Part of a small language model's weights: vocabulary 48952, untied embeddings.
MLP neurons of a small language model. Each row is named by its layer, matrix (gate and up: input weights) and neuron, and shows model dimensions 512-607. Each number is 128 + 32 x the weight over its row's rms, rounded and kept within 0 to 255. A neuron's up and down rows have the sign that makes its largest values positive.
After each neuron's rows, "fires in" lists the words (lower case) most often at its 100 highest values on Wikipedia text that the model never trained on. A number after a token or word is its count.

L5.gate829 [118  84 150 114 124 126 140 128 126 190 103 108 158 116  89 159 145 165  85 129 134 117 149 128 108 130  78 118 153 147  99 165 150 164 106  79 164  52 129 143 173 103 183 169 167 143 155 134 131 119 129 120 116 147 153 126 109 103 152 156 116 149 189  93 164  88 144 160 124 125 144 169 188 110  59 149 137 129 132 163  90 138 177 109 154 102 101 102 134  96 123 143  77 111  79 114]
L5.up829 [ 44 127 133 118 116 216 119 113 149 138 145 154 100 124  56 111 114 123 132 150  97 124 149 167 255 161 133 141 151  98 153 165 138 207  71 119 145 145 119 153 130  80 113 191  75 156 124 146 144 112 108 118 176 159 172 112 117 178 190 209 173 162 131  71 148 117 161 132  56 137 151 118 126 126  96  83 180 153 126 164 134 143 142 137  63 127 125  91 136 104 104 127 120  90  97 121]
fires in: "and" 58, "but" 4, "or" 4, "as" 4

L5.gate415 [185 144 126  50 150  94  75 102 181 145 135 145 115 141 152 170 100 141 108 133 108  65 151 130  78 168 115 171 160  90 145  87 149 134 188 126 167 215 154  97  94 117 109  98  77 114 163 160  99 103 144 159 148 107 139 105 105 129 130 102  76 120 119  92 135  96 139 107 114 112  96 112 109 124 123  93 168 111 156 175 155 145 165  95  85 113 177 119 114 137 122 120 128 144 105  91]
L5.up415 [ 88 119  94  92 125 142 130 115 122 137 172  98  85 143 110 129 161 124 115  72 167 109 118 153 165 153 140 142 136  83 122 127 165 100  91 139 112  79 147 115 154  91  79 113 117 159 184 112 119 170  74  88 114 122 174 179 130  98  90 129 161 138 115 125 101  47 151 101 137 148  75 110  61 111 119  52 132 110 123  48 141 220 101 195  83 143 113 180 133 219 149  87 103 147  90 128]
fires in: "the" 28, "of" 15, "978" 8, "york" 4, "was" 4

L5.gate707 [148 131 149 159 138 113 122 130 147 195 188 102 101 162 145 140 107  81 130 170  89  77 100 177 211 169  90 122 132 131 154  75 100 178 108 175 178 107 140 115  77 137 181  98  44 169  90 143 154 123 182 119 104 138  68  98 168 143 171 188  73  93 142 137 163  87 137 118 168 172 167 139 186 163 171 162 156 122 119 118 129 169 118 107 126 192  86 117 121 158  90 143 140 115 184 161]
L5.up707 [ 97 161  53 187  96 170 117 148 102  73 148 111 122 158 192 125 141 137 129 132 127 141 106 156 137  64 100 169 160  62 125 135 111 150 146 126 112 129 129 156 174 160  80 131 200 155 121 149 167 162 162 101 106 142 134 145 122  90  90 123 186  99 114  93 142 109 126  92 139  93 123 105 120  98 150 152 101 115  49 127 156 151 116 111 119 113 168 125 133 140 121  76 150 118 111 113]
fires in: "and" 66, "which" 6, "whom" 4

L5.gate37 [151 175  93 140 119  83 104  78 105 153 127 149 179 100 136 137 151 145 125 136 155 138  93 158 145 126 114 144 125  83 126 191 116 102 112 137 104 115  87 145 109  98 113 124 138 120  88 117 122 121 179 118  85 110 123 179  99 179 148 148 157 165 177  95 193  90 163  98 147 185  83 195 139 132 159  75 154  41 107 117  80 115  98 112  93 135  95 118 128  79 179 117 117 145 124 128]
L5.up37 [117 143 110 159 108 175  76 100 120 186  91 131 106 131 180 132 132 123 140  69 116 198 118 119 135 170 150 112 149 143 129 102  95 107 124  52 207 110 146 157 122 109 111 111 112 141 108 109 160 129 149 123 136 101 155 143 186 151  99 102 103  88 156 133 115 122  81 127 149 132 215 111 135 109  95  81 113 114 100  92  83 118 137 137  53 141 146 165 133 125  97 148  80 153 106 103]
fires in: "was" 53, "a" 19, "the" 11, "as" 8, "is" 4

L5.gate62 [ 79 147 114 158 141 143 168 118 181 114 142 119 116 103 127 167  99 160 179 168 185 102 107 110 147  76 161 128 118 157  87 157 132 183 175  88 136 105  92  93 139  99 149 116 106 149  76 104 167 113 174  61 148 131  72 116 127 150  90 216 156 128 144 114  99 110 146 106  74 133 152 131 130 110 114 147 192 133 100 131  88 107 115 140 128 185 120  85 157 101 122  89 133  96 132 124]
L5.up62 [ 88 138  94  92  76 141 114 165 130 109 115 101 193 148 138 144 108  81 152 160 148 101 110 132 170 187 148  88 102 162 134 114 183 180 171 131 134  89  96  95 155  97 133 134  73 158  98  37 179 110 170 137 168  78 116 150 122 121 120  99 126 110 205 127 106  89 153  95 166  63 169 138  98 108  92 130 155 144 153 124 120  80 104 136 153 133 126 157 190  81 135 131 143  47 176 120]
fires in: "to" 14, "but" 11, "not" 10, "be" 6, "court" 6, "if" 4

L5.gate925 [102 147 124 154 142 140  90 104  97 110  44  81 145 121 115 143 133 200 140 162 121  98 172 121 115  88 135 179 145 100 116 164  64 122 177  63 129  92 147 100 148 125 101 134 145 126  79 136  87 147 118 140 159  72 116  99 218 202 140 139 118 124 117 146 120  76 164 146  88 112 179 140 120 148 133 152 145  48 161 130  91 160 144 144 154 138 128 149 143 161 149 134 169 135 156 168]
L5.up925 [120 152 155 121 122 137  89 134 189 129  55 109 107 193  95 116 147 115 147 159  88 152 191 112 132 131 118 118 162 114 148 124 114 156 148  93  64 117 115  98 121 131  83 104 141 144 124 162 103 109 166 187 141 116  98 122 198 135  82 134 138 129 125 193 112 137 170 148  79 124 114 101 120 136 126 129 151 154 144 193 130  99 160 155 170  95 146 158 159 122 135 122 150 105 171  98]
fires in: "and" 64, "well" 6

L5.gate749 [130  94 146 117 119  20 166 159 125 154 131 179 135  84 188  80 157  88 167 120 127 137 161 162 124 138 138 149 164 108 152 136  78 132 113  71 173 172 217  52  95 104 159  49 111  72  93 124 155 137 152 103  87  88 110  81 126 163  88 100  92 102 197 140  95  85 164  90 123 178 187 137 180  86 162 138 123  92 119 129 114 163 127 151 130 131  89 160 118 162 104 126  72 163 161 147]
L5.up749 [ 98 155 124 150 120 157 130 126 117 129  80 163 116 148 203 150 121  79  86 153 178 132 126 142 149 170 120 127 122  70  12 116 117 128 126  72 103 172 135 172 121 140 143 134 135 158 117  84  90 118 117 131 138 125 152 177 142 143  97 157 177  87 173  44 178  97 158 148 150 120 149  94 121  59 135 104 174  84 144 151 108 137 148  93 158  98 102  73 163 207 103 135 134  79  87 115]
fires in: "the" 52, "was" 6

L5.gate317 [116 105 159 108  76 132  89  89 169 110 153 102 110  89 134 115 108 101  69 110 135 156 136 119 144 105 185 100 113 150 114  71 125 106 147  90 162 116 154 131 126 136 104 185 155 133  78  93 130 106 105 127 120  98 208 162 160  97 183 182  97  72 106 119 101 124 179 122 158  85  43 174 110 106 150  67 133 107 104 146  64 105 176 134 147 136 110 141 134  95 120 107 184 201  95 117]
L5.up317 [120 103 150 156 125 130  75 133 162 144 203  75 109 151 131 145  75 141  85 153 143 142 106 121 114 149 154 162 122 116  93  75 152 121 167 143 161 124 146 137 162 119  96 164 130 168  80 116 111 107 174 115  87  90 188 122 111 100 131 143 104 116 102 102  99  81 134 141 141 108 121 181 151 131 175  86 195  62  69 116 133 101 178 123 170 146 150 107 143 145  89 160 156 174 129 161]
fires in: "was" 27, "were" 20, "be" 12, "been" 8, "is" 5

L5.gate38 [ 99 178 141 127 105 153  89 143 158 142 153 164 133 160 106  81  92 186  96 153 147 132  99 129 177  79 142 126 170 134  88 135 142 169 146  86 136 141 191 107 170 124 173 139  86 141 102 146  92 120 177 132 158 124 143 183  67 165 176 107 128 135 134 156  84 202 190 149  88 144 100 128 190 161 192  92 160 149 152  16 133 107 119 126 127  98 125 181 119  83 109 146 139  82  86 240]
L5.up38 [107 115 146 128 112 141 135 147 177  91 169 119 122 141 106  87 156 179  98 115 147 124 133 168  79 109 109 134 136 122 135  68 143 145 150 126 164 146 118 159  94  60 137 115 221 112 135 203 104 185 150 172 159  71 126 131 147 163 139 106  77 109  92 147  76 171 131 117 119 155 119 154 110 127 148 127 117 103  94  97 161 120 120  53 181 167  53 136 134 153 119 144 138 117 128 125]
fires in: "by" 56, "on" 7, "from" 5, "to" 4, "of" 4

L5.gate673 [101 149  61 126 128 173 163 118 123 129 101 141  85 165 107 147  91 176 137 109 167  84  74 102  96  65  87 199 166 114 145 186 122 172 170 100 117 127 146 106 112  70 194 180 111 182 116 110 108 164 128  96  57 184 183  63 171 155 127 165  80 112 104  90 143 115 106 117 135 112 121 110 119 150 117 172 130  78 131 115 121 103 126 100 115  95 130  96 131 119  88 134  69 164  83  78]
L5.up673 [138 134 134 139 138 112  98 123 148 132  84  84 120 119 150 154 119  65 227 148  75  74 111 138 124 163 160 152 148 103 123 117 118 132 143 125 112 134 137 191 125 157  78 195 129  38  93 123 148 128  83 136 116 106 153 104 132 124 163 116 138  19 131 138 153 140 167 183 135 167 161  99 176  90 137 167 120 143 142 184 112 143 141 141  76 127 111  79 181 113 105 104 154 168 117 153]
fires in: "a" 22, "well" 12, "an" 6, "currently" 5, "still" 5

L5.gate326 [133 148  87 158 121 130 100 184 180 130  90 119 100 206 153  90 166 159 133 113  30 149 130 130 134 193 123 142 152 130 106 137 125 111 107 124 119 141  80 104  35 122 112 136 131  94 157 137 105 143 157 120 111  54  97  73 128 160 141 126  87 125 125 105 174  98 133 152 168 124  86  76 136 149 133 169 110 123 178 152 133 140 134 117  97 101 138  91 187 153 111 111  71 167 111 175]
L5.up326 [ 70 141 150 133 121  80 186 141 142  51 190 101 100 102 159 117 178 158 166 103 130 126  88 118  97 102 131 109 119 140 155  90  69 135 160 164  94 167  98 182  61 219 156 134 103 152 114  83 111 107 132 111 113  95 157 188 217  83 114 118  77 154 152 113 174  68  90 144 134 109  89 115 101 146 117 117 128 158 202 169 180 158 104 126 175 111 127 143 144 170 100 209 161 126  94 164]
fires in: "on" 42, "from" 29, "died" 7, "in" 5

L5.gate921 [ 76 162  95 126  84 146 112 119 153 142 124 160 130 131 127  81 105  82 159  61 159 130 144 100  76  68  55 133 125 133 146 112 186  90 122 158 148 134 115 131 109 136  87 130 150 176 117 154 116  75 164 120  67 105 113 125 137 133  51  99 129 142 135  74 140 161 178 141 165 137 113 123  84 144  99 141 125 141  88 148 138 122 205 142 128 141 130 179 117  89  83 143 130 171  93 137]
L5.up921 [148 136 130 136  94 128 127 135 168 112 115 146 115 119 182 142 104 109 134 119 155  88 121  93 166 176 125 158 155 151  87 116 129  94 122 124  99  71 108 128  60  72 111 140 133 138 160 116 153 140  61 173 178 131  97 138 117 142 152 154 101  99  96 132  90 105 104 135 116 152 183 132 125  64 131 123 182 123 161 110 172 146 141  96 123 139  74 117 121 144 107  86 169  98  74 106]
fires in: "that" 68, "they" 12, "which" 7, "who" 5

L5.gate748 [123  69 166  94 136 138  61 103 139 156 145  67  86  61 105 150 111 143 164  66 200 145  98 144 117 129  87 136 113 133 118 168 155 110  77  75 176 152 161 164  90 135 144 116 120  98  97 159 145 118  81  88 183  67 139 156  68 149  93 134 142 156 177 140 128 126 176 168 142 134 157 113 147 108 112 105 111 134 131 162 148 177 121 115 114 125 113 102 128 142 110  67 162  97 147 149]
L5.up748 [119 151 131 177 131 167 175 124  59  79 187  86 113 130 191 113 156 160 129 127 164 128 171  99  61 126  78 191  95 131 118  97 182 189 149  65 172  98 113 144  85 159 136  98 141 136 148  51 164 125 120 140 100 134  99 172 168 104 119 134 135 121 137 124 109 140 162 149 148 110 150 131 159  93  82 172 112  88 136  73 144  80 179 128 142 120 111 121 104 136 116 174 137 104 120 107]
fires in: "was" 58, "year" 6, "were" 4

L5.gate516 [109 145 136 128 145 120 175 100 172 131  95 127 165 148  96 143 153  99 109 152 136 115 118  73 125 127 145 144 182 208 130 152 125 181 143 124 125 112 102 136  95  80 146 163  77  89  90 109  73 139 152  50 146  94 155 126 166 138 118 155 112  99 105 224 104 144 181 150 103 169 163 102 146 147 123 143  81 163 202 166  68 146 120 153 141 111  86 107 150 138  52 165 151 127 124 176]
L5.up516 [174 152  77 122 103 161 146 136 120 116  81 127 128 140 183 134  99 163 170  80 142 162 131  80 123 126 172 121  81 121 171 113 162 128 172 108 162 102 130 162 102 126  89  84 149  92 118 104 108 113 158 108 132 107 117 113 195 155 162 169 132 123 134 161  71 116 137 150 141 118 156 178 165 122  78  89  93 110 160  76 155  91 138 177  86 166 152 125 129 105  90 120 171 148 101 127]
fires in: "to" 43, "not" 11, "could" 9, "would" 5, "can" 5, "also" 4

L5.gate1137 [182 148 117 165 140 124 119  88 150 132 135 115  80 135 147 123  99 110 123  96 164 127 182 142 127  62 130  75 145 143 137 142 167 137  50  98 185 169  99 143 118 115 160 181 100 110 106 112 135 110 180 125 164  80 124  49 103 156 139  83 204  70 128 144  88 119 137 156 212  89 119  98 123  92 109 164 171 166  68 108  67  95 112  73 117 105 170 118 117 142 112 195 115 172 123 151]
L5.up1137 [138  80 172 179 157 166  69  89  92 154 109 118 107 111  83 100  93 172 157 143 140 111 150 131 139 134 120 117 136 173 164 150 141 110  69 141 168 140  89 117 105 159 130 136 146 127 134 148 137 148 166 168  88 127  35 117 113 115  61 104 142 127 146 164 160 153 132 159 172 158  94 171 106 161  60 103 144 105 135 150 121 121 165 190 112 127 113 105 149 131 163 126 147 116 127 148]
fires in: "the" 33, "is" 13, "considered" 11, "was" 4

L5.gate1232 [140 114 110 155  81 112  82  76  75 174 117 118 138 107  89 137  94  89  84  83 113  97 136 105 142 162 107 112 136 170  77  90 141 147  67 158 166  52 167 144 101  94 157 123 116 131  92 153  56  72 102  97 124 125 109  89 156 101 133 121 156  74 108  98 157 105 143 125 140 189 114  87 143 116 163 163 127 173 181 187 182 126  87  94 101 125 183  93 159  86 116 173 128 114 154 150]
L5.up1232 [107 153 172 159 110  63 104 140 117  96  58 163 118 134 129 105  20 180  98 109  95 144 158  83 158  91  94 139 138 121 110 139 147 188  93 138 197  65  90 120 159 157 134 109 108 107 172 168 136 102  85 115  95  95 157 128 104 143  92 102  84 146 120 127 120  93 126 106  70 114 135 126  95 170 153 109 202 168 187 117 140  90  97  81  86 115 152  94 122 126 134 125 114  97 121 184]
fires in: "for" 31, "of" 10, "the" 8, "over" 7, "first" 4

L5.gate1262 [ 70 172 111 101 177 135 132 132  95 116 102 152 131  88 158 121 183 178 106  63 142 130 133 135 155  64  79 140 131 130 170 160 205 117 141 123 165  98 117 184 115 132 118 130 173 196 144 114 147 120  78  90 151 142 172 171 129 119 171 135 136  88 128 127 154 101 119  54 151 120 152 147 117 100 173  98 143 116 123 121 122 185  76  88  88 137 140  60 132 126  78 119 105 187 123 135]
L5.up1262 [ 60 125 138 145 116 167 136 113 149 173 104 118 125 118  88 168  97 141 145 114 115 111  99  85 126  92 147 159 137 114 135 190 134 156 120 133 124 114 104 106 139  85 115 162 138 151 123 139  90 133 136  95 139 136 193 175 119 134 140  92 192 148 126 166 202  83 122 128 125  66 130 135 131 130 100 136 209  99  69 131 116 140  78 109 130 147 161  89 170 150 166 125  98 149 116 140]
fires in: "as" 32, "was" 13, "and" 12, "became" 9, "the" 8

L5.gate1012 [125 154 107  83 115 101  89 119 183 146 131 132 114 168 162 162 186 139 173 183 101 106 137 130 189  95 162 150 163 144 147 114 151 124 143 139 197 171 159 147 137 148 190 155 122 115 130 130  81 108 138 119 159 114  67 113 108 162 158 146 114 125 173 116 166 168 200 174 130 136 131 116 130 108 111 153  72 140 164  83 132 126 150 122  96 157  57 117 152  93 150 143 173 121  84 127]
L5.up1012 [184 124 139  79  73 103 135 121 175 208 158 122 123 128 198  88 133  20 124  95  68  89 139 162 131 164 130  99 146 126 209 181 105 188  94 139 113  98 152 128 172 110 147 155  96 173 136 104 100 163  91 138 122 137  98  84 112 136 134 125 165  88 120 162 101 145 116 149  95 100  71 137 109  77 196  67 117 132  93 148 175 133 116 151 140 122 136 156 128 185  72 150 133 124 134 111]
fires in: "they" 32, "you" 15, "that" 14, "who" 8, "we" 5

L5.gate910 [ 93 157 218  96 187 174 120 164 118 120 105 140 101 136 102 148 127 117 105 164 129 167 132 135 139 134 110  49  99 101 130  76 143 129  59 188 137 112 158 115 157 192 139 164  93 118 130  81 105 134 126 190 117 137 104 121 136 130 146 110  92 122 124 133  81 124 143 180 149 133 120  86 149 141 149 113  78  82 172 173 116 119 175 104 175 109 161 103 104 176 116 121 127 153 123 194]
L5.up910 [135 113 136 111 176 159 164 118  70 140 128 124 125 102 103 114  77 152 167 144 139 147 145 182 100 119 150 129 121  96 147 139 103  77  56  98  94  55 151 140  89  66 143 106 134  50 184 182 150  87 143  80  47  86  93 161  40 154 110 132 126  97 119 143  88 107 134 188 134 132 165 106 125 126 162 155  86 170  94 168 138 128 168 126  84 133 150 106 150 208 171 152 140 122  64 149]
fires in: "a" 66, "an" 6, "the" 4

L5.gate850 [172 182 148 112  86  92  79 148 116 120 107 153 160 107  70 119 133 131 146 166 132  98 153 188 125 116 101 166 145 152  85 116  90 110 153  77 143 112  99  85 143  98 143 109 136 103 101 124 142 124 186 164 178 131 144 140 114 149 121 131  76  86  79 131  61 163 142 159 141 186 141 136 103 174  93 139  94 137 113 103  93 119 174 118 110 122 137  65 140 115 121 177 144 139 158 166]
L5.up850 [119 164 103 109 185 130  96 139  61  91 148 109 112 189 103 134 140 211 137 112 184 112 166  93 119  94 115 144 165 154 155 138 136 106  65 154  78 102 147 189 141 128 181  97  97 119 128 168 187 119 121  93 146  93 115 122 102  70  57 139  71 118  86  84 128 129 168 193 164 140 138 131 108 174 103 149 136  84 183  92 175 113  85  80 144 130 113 108 134  98  73 164 126 160 145 140]
fires in: "is" 40, "been" 17, "was" 9, "are" 5, "became" 4

L5.gate306 [ 84 162 156  95 168 147 130 157  82 122 128 128 118 129 145 216 200 141  95 161 105 171 163 151 115 153 107 118 128  91  92 148 159 123 141 122 173 133 171 162 122 122 129  98  81 116 190  85 105 110 169 121 142 178  86  83 123 120 100 135 117  96  76  61  61 165 144 170 105 152 130 159 140 118 111 177 129 156 121  89 114 110 113 143 142 105 101  81 152 130  76 119 197 201 169 116]
L5.up306 [ 71 149  62 140  96 178  86 124 135 112 118  66 119 172 129 119 147 124 102  74 127  89 150 172 117 167 133 102 163  60 185 124 136 134 126 109 148 144 108 136  83 122  91 124 129 135 145 164  88 157 100 137 133  82 141 147  90 140 104 107 139 143  65 137  67 160 183 153 149 128 121 128 162 101 105 166  91 104 112 139 127  98 118 133 130 133 178 152 168 157  75 136 156 132 172  83]
fires in: "the" 36, "after" 14, "following" 11, "upon" 5, "october" 4, "by" 4

L5.gate59 [104 138 120 118  65  98 134 167 164 121 115 103 141 113 165 161 165 142 154 100 123 108 136 125 166 144 116 161 176  89  95  82  94 150 172 114 134  90 138 100 152 185  72 127 154 145 168 145 102 130 175 180 111  27 137 118 148 169 126 143 153 130  87 115  80 198 111 169 171 103 131 162 137 143  75 172 122  81 136 136 140 113 164 156 158 165 157 182 179 124 137 133 131 147 127 125]
L5.up59 [ 59 152 142 144 134 166  91 144 158 141  98 127  55 211 152 197  82 124 171 157 112 138 142 120 166 142 180 197 106 149 137 179 185  75 125 109 147  84 122 171 126 171 101 109 124 134 132 135  80 132 132  86 186 125  69 130 143 134 123 168 161 128 111 169 148 164 129 135 192 170 123 157  64 103 139  96 157 119 131 187 129  89  80  70 109 102 114 135 106 129  94 116  84 117 119 101]
fires in: "was" 51, "is" 38, "and" 7

L5.gate25 [178 114  86  87 162 128  72 174  66 150 108 101  76 102 113 141 107 154 154  89 203 104 149  97  84 113  63 138 144 147 152  83 158 121 112 136 168 150 149 100 107 164 122 112  97  97 127 173 157 141 121 166 154 118 133  99 167 117 110  96 130 140 195 103  73  73 140 180 144 148 103 151 145 116 138 120  63 141 124 162 107 141 144 162 104 130 130 151  73 125 129 205 126  70 123 126]
L5.up25 [ 63 140  95  95 139 116  95 139 134 168  81 168 172 122 131  94  78 125 137 116 107  88 143 133  96 138 108  87 158 131 101 110 117  89 132 118 176  63 166 105 164 155 177 136 155 118 173 137 168 139  98 106 188  89 147 114 115 142 171 134 177 113 169  99 179 121 159 132 142  97  93 129 139 121 182 159 178 110 139 139 188 163 157 148 114 101 141 131 121  77 122 163 176 107 121 103]
fires in: "of" 41, "from" 10, "on" 9, "for" 8, "released" 5, "led" 4

L5.gate173 [132  82 154 132 121 109  95 139 115 137 179  97 135 145 115  87 146  91 183 118  86 179 205 153 118 136 103  89 101 114 107 190 103 134 116 169 163 126 143 145 130 214 182 115  94 175 150  90 150  98 128 141 104 139 170  99 157 157  90  83 113 105  68 124 118 122 122  81 167 185 136 138 107 132 125 101 127 198 143 116 171 146 158 140  87 137 102  95 144 107 120 159  78  83  98 186]
L5.up173 [ 98 130 126 118 121 113 116  88 208  54 119  97  68 174 126 138 154 160 148 136  89 143 145 159 123 110 119 163 143  77 109 155 129 165 146 166  79  62 119  61 191  90 106 145  93 102 129 115 139 109 118 186 169 104 149 118 142 196 180 112  67 136  92  70 171 168 117 105 151 139 148 103 155  96 100 124 134 116 108 134  96 122 133 113 129 197 149 140 113 183 125 177 102 174 139 185]
fires in: "and" 75, "or" 9

L5.gate427 [ 82 133  95 161  99  81 165 170 131 170 145 190 169  79 118 162  74 165 131 148 132 110 160 143 143 156 115 115 165 124 188 125 163 113 164 118 214 170  96 113  76 183 102 111 106 151 166 142 126 108 129 160 166 160 144 118 132 156 116 120 133 129  56 112  85  65 129  89 120 164 190  96 136 179 161 127 119  80 111  74 191 130  88 130 137 134 113 152  95 130 132 133 110 132 123  91]
L5.up427 [160 146 160 105 163 111  69 130 124  96 215 159 130 120 190 170 108 160 107 114 113 117 113 161 138 207 175 163 145  68 122 114 128 164 192  87 117 107 131  93  68 114 122 127 172 157 128 155 168 105 164 135 129 116 122 115  80  99  82  68 148 116  77 115  80 120  57 102  69 146 161 133 164  75 147 141 148 174  70  97 125 145 113 171 172 186 135 151 168 140 137 171 147 144 153  96]
fires in: "the" 46, "his" 22, "their" 13, "s" 7, "its" 7

L5.gate584 [ 73 120 174 162 162 109 128 106 152 109  69 162  87 174 166 131 158  60 179  94 130 149 204 114 127 137 117 155 123 151 112 140 114 129 129 137 134  99 148 195 120  87  58 138 116  72 178 147 110 138 125 163 153 125 108 145 120 148 146 151  91 135 123  65 174 164 168 123 107 173 138 125 115  64  73 123 117 133 154 157 105  42 102 174 179 109 145 151 126 110 156 116 150 108 114 115]
L5.up584 [162  92 143 172 142 165 112 135  71 143 128  69 191  99 173 123 110  84 142 131 121 149 117 118 158 126  69  47 152 148  88 113 103 198 144 107  89  86 101 150 129  46 141 154 128 157 143 146 153 117 125 144 128 115 156 126  98 103 133 110 165 163 132 147 102 148 184 130 191 121 164 214 103 109 140 114 114 151  78 164 130 110  98 134 170 136 209 127 149 146 134 112  66 150 134 140]
fires in: "after" 18, "a" 13, "during" 10, "an" 8, "at" 8, "following" 5

L5.gate828 [123 125  81 138 142 142 119 158 125  57 114 173 158 158 116 115 183  95 118 142 155 191 153 106 148  63 140 117  84 197 113  78 131 111  91 123  74  90 126 122  72 104  85 155  17 197  90 152 169 161  85 154  92 155 101 129  97 173 143 103 114 126 128 186 139 176 108 100 139 116  97  92 175 146 145 160  77 160  16  98 163  92 153 112 144 121 132  81  44  76 141 174 134 127 160 114]
L5.up828 [139  93 147 103  48 154 114 160  63 124 183 178 116 174 119 154 111  97 128  70  89 125 134 148  89 140 160 146 126  66 171 143 114 106 120 118  91 154 105 146 100 144 114 120 185 129 145 111 122 122 147 134 160  73  99  76 122  71 116 120 112 116 104 165  76 184 133 112 136 159 118 124 223 136 180  84 141 151 173  91 169 116 117 163  97 106 119 111 144 114 118  85 136 112 140 162]
fires in: "s" 35, "its" 19, "their" 6, "very" 5, "whose" 4

L5.gate1086 [116 123 126  86 116 102 130 128 149 115 154 148 151 151  78 105 201 181 109 120 112 150 206 127 143 129 113 107 133 127 107 103 109 174 101 136 207 110 166 123  88 103 154  71 128  84 143 123  61 160 137 117 132 193 130  92 188 174 145 160 116 158 105 101 185 105 149  94 133 108 109 108 154 147 127 121 183 128 149 146 155 152 126 101 146  75 133  93 116 119 206 136 132 135 129  82]
L5.up1086 [120 143 205 114 196 183 161 105 106  98 123 112 163  86 106 112 134 136 142  97 148 124 144  93  82 163 145  69 118 132  65 105 121 166  51 141 153 134 189 120 110 114 173  74 116  69  89  92  74 113 152 156  82 142 118 110 181 136 183 200  84 138 121 108 114 105 119 143 154 122 154  98 115 117 130  87  93  91  87  82 142 116 128 114 145 143 165 158 100 101 144 151 156 111 137  92]
fires in: "on" 24, "by" 16, "in" 12

L5.gate1116 [175 158 114 152 125  76 164 120 113 154  83 121 112 109 149  82 157 154 117 140  98 144 102 120 128  93 124 159 175 128  49 151 101 123  63  89 148 134 162 122 106 148 182 122 179 134 112 165 128 159 128 116 136 109 139  80 194 134 118 163 136 184  97  84 145 129 171 141  83 137 169 165 134 184 182 103 123 134 120 117 177 194 102 137 151 123 142 136 168 112 114 156 111 118 165  77]
L5.up1116 [136 166 128  80  79  84 107  61 100  46 108 118 136 126 120 156 120 129 108 117  93 110  80 217 161 183 105 129 117 127 107 116 115 178 194 157 105 137 110 152 171 128 183 109  73  81 168  61 116  81 160  96  62 145 178  32  77 179 120 174 111 140 121  96 171 121 105 154 186 179 141 129 135 129 118 115 137  95 112 117 105 118  95 141 159 101  84 200  98 123 160 138 167 150 119 103]
fires in: "and" 51, "his" 7, "s" 6, "to" 5

L5.gate313 [137 115 158 118 114  85 131  74 118 140  53  59 110 146 114  94 145 164 108 170 164 108  83 129 142 124  93 176 136 127 109 115 149 119 144 162  70 144  90 106 124 120 110 149 118 184 125 125 119  77  56 162  72 149 163 141 149 169 111  96 159  79 126 140 128  87 131 131  99 102 167 157 112 171 112 105  49  81 129 112 135 183 149 104 173 109 166 144 112 121 164  93 115 107 109 142]
L5.up313 [193 136 121 132 147 167 145 125 135 185 159 154 102 152 144 106 117 122 146 131 104  86 118 118 148 126 166  98 107 149 117 114 144  59 146 133 102  84 106 155 184  58 101 110 178 135 126 152 144 149 122  91 153  97 102 107 138 108 137  96  88 143 137  80 152 157 117 213 110 131  89  92 163 147 147 144 114  97 147 117  90 143 147 161 124 100 102 114 192 156 194 115  91 104 161 111]
fires in: "a" 80

L5.gate384 [125  95 136 152  99 159  98 135 157 115  92 171 108 132  95 132 107 130 107 112 245 110 117 107 121 154 147 137 151  99 186 158 104  83 170  89 110 113  90 188 142  66 147 155 152  58 126 139 127 136  84 167  86 148 120 131 120 157 159 126  57 100  83  79 124 106 118 130 118 115 165 109 142 169 119 146 122 146 135  87  89 133 165 124 169  87 133 133  78 130 167 158 119 143 152 117]
L5.up384 [ 89 125 117 145 120 131 165  85  81 174 130 137  99 162 134  90 138  94  93 137 115 164 199 107 156 113 112 133 115 133 114 117 101 177  95 179 108  76 134 178 142 113 120 189 146 148  96 170 127  96 130 147 130 151 121 144 117 116 149 105 152 112 161 124  96 138 116 116 158 170 109 104 168 168 127 162 110 127  89  89 197 149 114 133 106 116  61 115 132 125 129 124 153  94 151 124]
fires in: "a" 96

L5.gate104 [ 99 108  83 139  85 135 143 157 136  82  99 116 109 104 148 146 142  44 121  63 177  88 106 128 126 139  83 143 108 130 140  75 158 138  95 172 123 133 135 104 111 176 125 153 142 159 202  52 111 118 140 134  66 115  22 139 145 128  75 179 160  70 110  59  87  76 140 136 107 135 152  80 125 148 153 114  76 189 190 105 199 115 156 104  97 160  59 125 135  70 143 138 142 143  83 108]
L5.up104 [120  88 159  93 141 151 121 141 157 143 149 178 125 116 131  98 146  58 112  71 124 153 145 103 114 158 100 144 149  16 163 105 130 151  85 213 152 176  88 132 113 166 155 142  71 137 151 182 121 126 161 124 174  83  98 129  90  58 142 128 131 144 182 116 178  87  83 159 140 124 128 129 169 136 122 165 100 137 121  84 154 154 136 123  80 135 142  74 116 135  84 149 210 136 156 169]
fires in: "which" 11, "i" 9, "that" 9, "there" 8, "end" 7, "time" 7